Weights of a small transformer language model: tied embeddings.
MLP neurons of a small language model. Each row is named by its layer, matrix (up: input weights; down: output weights) and neuron, and shows model dimensions 16-143. Each number is 128 + 32 x the weight over its row's rms, rounded and kept within 0 to 255. Numbers have three digits each.
After each neuron's rows, "fires on" lists the tokens most often at its 100 highest values on Wikipedia text that the model never trained on; "fires before" lists the tokens most often just after its 100 highest values on Wikipedia text that the model never trained on. A number after a token or word is its count.

L2.up428:175122099131133143100114181161136126103177155155127136151161147171173063139161139128085136138123119160134169118147087101120122103131152096052123121099039058180151100175110111183131149108106155095134070153100114157125111111137118123079117135104205178170086132106123120151181110160122125146095127127150169132147104105164120147142096151096118119169141113103129071101135124170189117155133
L2.down428:061123135149127145100153114126134128137151053175127203082084110096132175123118107111125083118127058094198160127122211152169102175104147140209106149154144150126129069065120129119168191101113130119112142138108125089123146098106157097143103131158220110099118157141176121118085128096113077128136150135127136086182090098127125115120168120135173132130100142099108152079103178097124141136117
fires on: " from" 31, "born" 26, " born" 13, " University" 13, "rom" 5, " held" 5
fires before: " " 32, " in" 8, " the" 8, " on" 7, " of" 7

L12.up273:121121129166076158070139127097098096105149083197145138125208147201118087118098149062076068152135175108142100133145124081094139108077159174126071086122139129120129139132085187141123117128159109106101097110127217128207174089090086148148121099151058112121119146150113133134077114139124162078161111091098114154124177144157148137107145131154139115109059096193133115090165117098094159120118
L12.down273:102131155105131082165116064117088194135146098103140122092140125072141065145178156160132143132150099151124117099105157143100158080148160133174132104168191130175114112169102160202120137155095084127105074127091131144121143117144089083084144104189116114141139065108141117158068141097072126175120155140163136131100108093175127120096092123133129127106128129167116161098114090126073123111114
fires on: "0" 37, "9" 13, "," 13, "qu" 6, "." 5, "6" 4
fires before: "0" 15, "1" 10, "7" 9, "6" 8, "2" 8, "8" 8

L4.up568:111124122136109133116133123111098144104061188122123038126109118149085174024142127188132103138151184158132136138085093133157159122125149102147160091153138165161118178097179145140154145143181149077124091135074103132151140198108166177101081154114149073145146142123111120130169161118177149112083120154125138139160156170133126170121027098155139110114139074077098165070126120120127176156169
L4.down568:093189136148136150160125122136084137133160132126132149126156122098084077103146172144108092131121115062132117050070102100104153156128137131150132154109161095149064125122119083093151170139133119098105117144160076112144137204069100089121132157157072108136175178137167115140101114162151141144140136140096090034161122118153122151108145117115169089117152168151179123162084135172106210172138
fires on: "==" 41, "9" 8, "6" 7, "===" 6, " ==" 6
fires before: "\n" 63, "9" 6, "6" 6, "5" 4, "2" 4

L12.up191:103108105089139115105122104122125088197116156136165187103123110169053090075124175119151151158137195105166121132119179128137148094090172195095118156124159114193151087097177086125167149134074125063116090127104113162063108087097149093138165135177126095152173065100108133128143088103181115084167120145138130217153105127090124153138167094124136180175188191143086143136123148110115116126129
L12.down191:113175117172113135175157087134092095111119096104115139092132106097142118168119099142138150122117126137091088163162112133147128119202136149141161141091141071156073171194057123152105064185183082167095139106168099115118171192152121119161101132122142104122106178177172138134094094153106123100144185083129123109099124121126164117135164117123134139108059131151133056150115176113138137150168
fires on: "2" 49, "ele" 18, "0" 10
fires before: "0" 42, "vision" 16, "1" 6, "3" 5, " " 4

L7.up299:146060085160127143110154131143172080098153105174127176108138085155167125128097164152118132177123114187163117153162127109088163174085204157153065131104081141138151133087116154127132134128103109112079050115184140120187163157119119128154104123103142164136087099139120132126125191123172126164112077122124128114089099165155163148108166066097083154166159156116127100162112128123143089109101
L7.down299:116120137129109133201092156143094147137127133106208136124181158152136194099141114134071144175143168114167127059103097128146115106055049170106184153061148203128191063159079096099068170136155184107162143088161094149141110172111145127133113157115107161127110139125155102122130211154098122113157196130190095106106131156123131134060143152147156113114121165121180157082143131111145070129099
fires on: "0" 38, "ost" 12, " Total" 8, "amp" 5, " Ind" 5
fires before: "0" 15, "1" 14, "2" 10, ":" 6, "ry" 5

L5.up45:107127151150155134151176129188094123112157145126136112079083111172118095164106147148093182080192186123159146144129116134126104166139142161149089110142125100118083115100124110177137100114127148147146099161106115180141086164118130196112186147082126101142129139142138122110148146135146147085119101109111101194129141134153069167083072091141109127106172121134138109028117120092095098159072
L5.down45:147068126219113075166080142106127097130165082122068157089180134125084143147165148120155123146108141126118126118145180132156197127096122125103173139069128135140147126088106083089147120152122084187127145125127149150097108189096117135102127123165130186109151129100103132124095119148138104141202124151191190076114119050073138109109097118111149166110103146177130164149127098136108158200130
fires on: "==" 27, " ==" 12, "A" 12, " |" 11, "===" 6, "ine" 6
fires before: "\n" 53, "==" 5, "." 4

L12.up376:073088120113167166148154116136146152120138131177126147147139061108178075131082136103178200153171119149143130165145072091113088110156128129136163162081104131114146136124128120166139085129160035109092125152112186162126131117111125121150132072131120080168085152115167131092159087140075092189135118104110143158106110104183140145103138096155093102117079170164129114082198100166112151122069
L12.down376:104188163139073099141112096103133174143121106202113068154171092162117078107157174196111097094084154146133127094087188145157122147091094162144133104135115196115113166173076080188113099138107123151123062159073167092138119129194121116143133122120123114182130106117096127119136100109102151104144120063126159112127148099169174114127093161153093095106184115144157106098148150130132120174165
fires on: "1" 50, "ar" 26, "re" 5, "us" 4
fires before: "9" 49, "ge" 9, "ad" 5

L2.up245:059060156111148156127098102159130118112130153156124132150083096135098098137134064136127089133141109081129150176121144115148184080142095142172186064158153079105119095157065197090130139091144123146203069167145142117116105139124134132096174128117152135056162173130120138121094068132112145054069128127125133170149071127094076170120110149152128096156148130105086105169119067160168111175110
L2.down245:076130152113110141139120119149134103110180125113156101131165052087126129120117114117074141135095111111132155109168108144133148134189110194105120105165153072117122106125069148114152113147120162210174086163152167177110140185098150128106133117130139136125112111162090095099086124139126165061080132138118128110134142142144156135158092125173100162112109109120150104156141095120154104189171
fires on: " Bro" 22, "rib" 19, " bro" 17, " writ" 16, " publ" 15, " Gen" 5
fires before: "ished" 11, "ad" 9, "ut" 9, "ther" 8, "ten" 8, "ed" 6

L10.up195:108076123111110157067071174168122161124151163101169077185115140139115099160158132178146157091091173130169093108164134099133139153162142099157142176121144150150100146127071115114155116152155160099112118171153078104145084171123104105122177120132193139163178122155144154182058112131087128144131080088167110074085167127137128101119059102158126134149159096101094142134096048099139155117148
L10.down195:166133122130138087110140083135124158155137116106121113196108097139122140153082070121142148116139138173156172149169149065122106200141135132105142139109147131151097105138137172132082115137128057123147184137096137131180054154087087106127115158129111134122153100110184165122143108079144156114145076091144146117070133152171178113179160143142137146114175156043150106173112116153138091116152
fires on: "uc" 18, "ir" 11, " loc" 9, "ip" 8, "im" 7, "echn" 7
fires before: "ation" 27, "i" 8, "al" 8, "ical" 5, "c" 5

L10.up443:110138099091110145094112152186134139237086165192127181110216132112112112156059158095072175134172177115125103136081186129097141189153133082069142132122140125149186161145116111116129089082038139121117091161167136086100159108076110148128119108183138134110097158143099128159145105136123142136101108106108117119126152099133122140091121109128132146111140144153136210093134196125152177127129
L10.down443:121163074093108162179121177160102150152143103152130110118144122124081087067128183160164152104133125095171112141150057133079126103073078110085088122082218125082183171179121086137189096146103099126147150119093171137187133119150124128103140173075134147114137103131189086177103143098128169142134144100167121171095144089112116096160149145124176205160153129105113124109159192127106058127140
fires on: "2" 56, "1" 16, "l" 5, "9" 5, "8" 4, "o" 4
fires before: "0" 13, "6" 13, "4" 11, "2" 9, "3" 8, "7" 8

L12.up479:132125115155126134112136140140137140132122191098164150138143115064116086145132092075100125112146050115134107121147093154181177100159111135145061127102097193146099109158097202080160110164114148203189104096143149210110152118149108143126143138148105152130091138135112095179108156081132085109106167124132143141123148104152107138099144136175103161152182115072128089154193130114143161102113
L12.down479:150127105168112222184136108135100137045133105171137204083139158160134127091170142087084111118115101090120164174109139129130154154086148091095121162122137134107087129102171117112099148152171113114144158089152110096144109123137133130124144145099080155133172124150141081115130134147124133157162118189151127107081121108109134101159121073173177180161093092124081143177038196069152061223106
fires on: "2" 36, "1" 21, "3" 8, "5" 6, "0" 5, "7" 5
fires before: "1" 19, "0" 13, "4" 11, "3" 11, "2" 9, "5" 7

L7.up397:128134169156138111148134078083140106160099188171113091120147089120126111071103186109136129175163165139088107151059149155178167091116104161108113133161075102181156071114165131151161120188149132140117090138074192139073108175151128141174053139150118110160143140070162073127101210168096146124128116136110099140117163082122145107153131101157164156119150104137090113124151147119141122111086
L7.down397:129106132162160099168124126114080119091217111159163109102187131106108131124105124143101124163119132079136118097110126141205151139147135104110174137115109166206097073090108092142126131179124111163136082143124158103123133197167125131148163117141064084158162109103205116159076143128118155099090084117121195110112081088096191120177101119119159112129181171136169151070120143172118144110116
fires on: "\n" 100
fires before: "\n" 96

L2.up93:137080105090168111170143182118076123153160126090088104098050032106086178133146156159160179125124163154114134106094152063139129150155102136098136098124106130121158111135129154128198130122116146100157110185056083150154115136101139200157098092119123147122136109122141168078130096095157145100107074136114170141095135129134113149108137167136049144127116128105096198096132140164169182120167
L2.down93:108081087152117129148124116108097128107138143110101115116112094095093090104119095169157114094112135134125109118080091072105152169165107156059164140101126108146160086118122106145166142148182116050149088160066065162176131115091155170192144103182155178074149133055143100100117160143176171153132144146131121170091131103144119148089125171136116161095109128055121138168169113129117149141133
fires on: " ==" 45, "===" 30, "====" 10, " ===" 10, "==" 5
fires before: "\n" 62, "==" 4

L8.up310:089103149129091126192162120106212128140172151170116134125150181141102156126097129101102112107123130125141066121046163153194088171155098105096114055168093170098167117140091085209168139171080146122150137174071176139106075147148130097197145169087121098120145136098124111170129109142062068114079121128141162130179150121100193126153129105091116147142119095140120133188156120140153080121117
L8.down310:155151144096132116146154137142073117116206135130163108083156118121131122119064124161122156082122139124125125170047091172138143128174171152115151136121143144192173138065106164164131066136161109105128162095149103065130132168160110089103167095054112109134121095168162145208061122131132123102127165099119124103113102094123176092145113137154171130146180140133169123095135176108134107140074
fires on: "\n" 100
fires before: "\n" 93, "==" 4

L12.up406:128161043102132165148113206134122153102102160142109174114122153068156130127091094108121158147103127089124142174138141130100077061109134133111063137125132135185124202084137145181092137164138122180123098122097118188112123126154132185075159111101092136088088120130161083130103132108162132094121109072058146160112094111130137139121113129118089098144102165158107203135182087124120149145095
L12.down406:151179135123173128116087138114119136148152195127133115182171104039195041132138148061139093071106142096141119167115080119154083111123058134150120106121126148119056113197119059132125120124109174119092126131146111150152117170098095148095160081119127121127172138129117154098199158123139088119129149164129174084150122096152115140170137111097179111082156128093198091207120114085101132125196
fires on: " " 97
fires before: " |" 24, "1" 20, "2" 13, "3" 10, "9" 8, "4" 7

L4.up349:113144130144098120144110122108114151125085156091091124042115115066112088128148126158117147096166171188172063182113127074153134074132089134114174113127124096121121119150131138131161122154151117124100130176124101185124113137116119136186101180179170147158167130100178102133056196128149120141125111182131173170125067167111163144121079154139097129140144156148154150127069141139206142181123
L4.down349:080107097148132084151101156104096111087151140141133138165145086179132061107104158132132122109177133165112128118153167125118094178116086075078105110141078108159074104113124139113184094119123078143105077110115089125167168103105132170185122092123133174155133174156157140088124126056176182120116127179108101131167093129099202131126137160153099164136126075136149162149130149123097137164118
fires on: "==" 46, " ==" 27, "===" 16, " ===" 9
fires before: "\n" 94, "==" 6

L12.up367:078117113118132085185130129148083126094182141149144168058141176105068105097217177114115095140146070177117180151156125105088148146126103148094115141185132092088138086087147125074087086107078162087072117163119175133109127131065129161105132126157151177136099130129143111145177108084164109150054184120149186167123119087149115132158138128132055111116134155147146155138137144163087128099124
L12.down367:097197123207095131113173140127129145104170118113112146137185100106166086087131145154124119096081142103118208070159077130135169118112158125158162135102123140143155039083176143092058159127135141128166168169150142095137128148140179105120128115178175154083077088128077142169102146144118114128137162154127089115102095066091140155114082144132087147091126091170116112158128107128137072109128
fires on: " " 51, "0" 25, "2" 5, "\n" 4, "–" 4
fires before: "2" 77, "3" 15

L2.up277:133109109067149162177112124154186110123162190144106114137169108147113143123077122102143110099134131149121144108117100129154149113116104168139131140125078116099126146119135062174173137087111151146086142197124147161113114146149180109075164136106159156170146133124125162181157139068092094170144154092150177162093136148070081150214079093128124148137119043051138057073172118143109120164121
L2.down277:126114139121087189124102073183151108108148108123088146157167141166102103089134155113108178113132091164111075156117124124141144063062115137125128159167136112115097126136128104136200142069148162112098140192182103157155134113152166148107175138122119170134124147114117129171110127057094151136153235143148146117133156141088142125181093083137115109075128065054148111113154118177101152128161
fires on: ")" 49, "\n" 27, " " 11
fires before: "\n" 21, " |" 20, "-" 12, "1" 6

L2.up235:090099183110187155153127111180140131146119174153134094105170114129075170158099129144135098098141172149129116153116091155169117101156145174076124135146107133054104122141175084187100077135172144115123133148139123107170122113074143127152119110129100083146097169143109151097099176102125085086081119146141100144113106128095121219145063142132147172116102094088065141089108126097155125144093
L2.down235:139083133141145160124145131116133114151165109181067155173175149042054101150101131129183188127115127135114139150131179124135130100066135073122140166144155135127106100118139064158112146161128155100112140154094135094200176063176101208115109078099074157116148099118191080139143133115066116131143159140142097174137104080044120120173128102131080118133117120100146099118079173174123118149106
fires on: "\n" 99
fires before: "\n" 64, "-" 28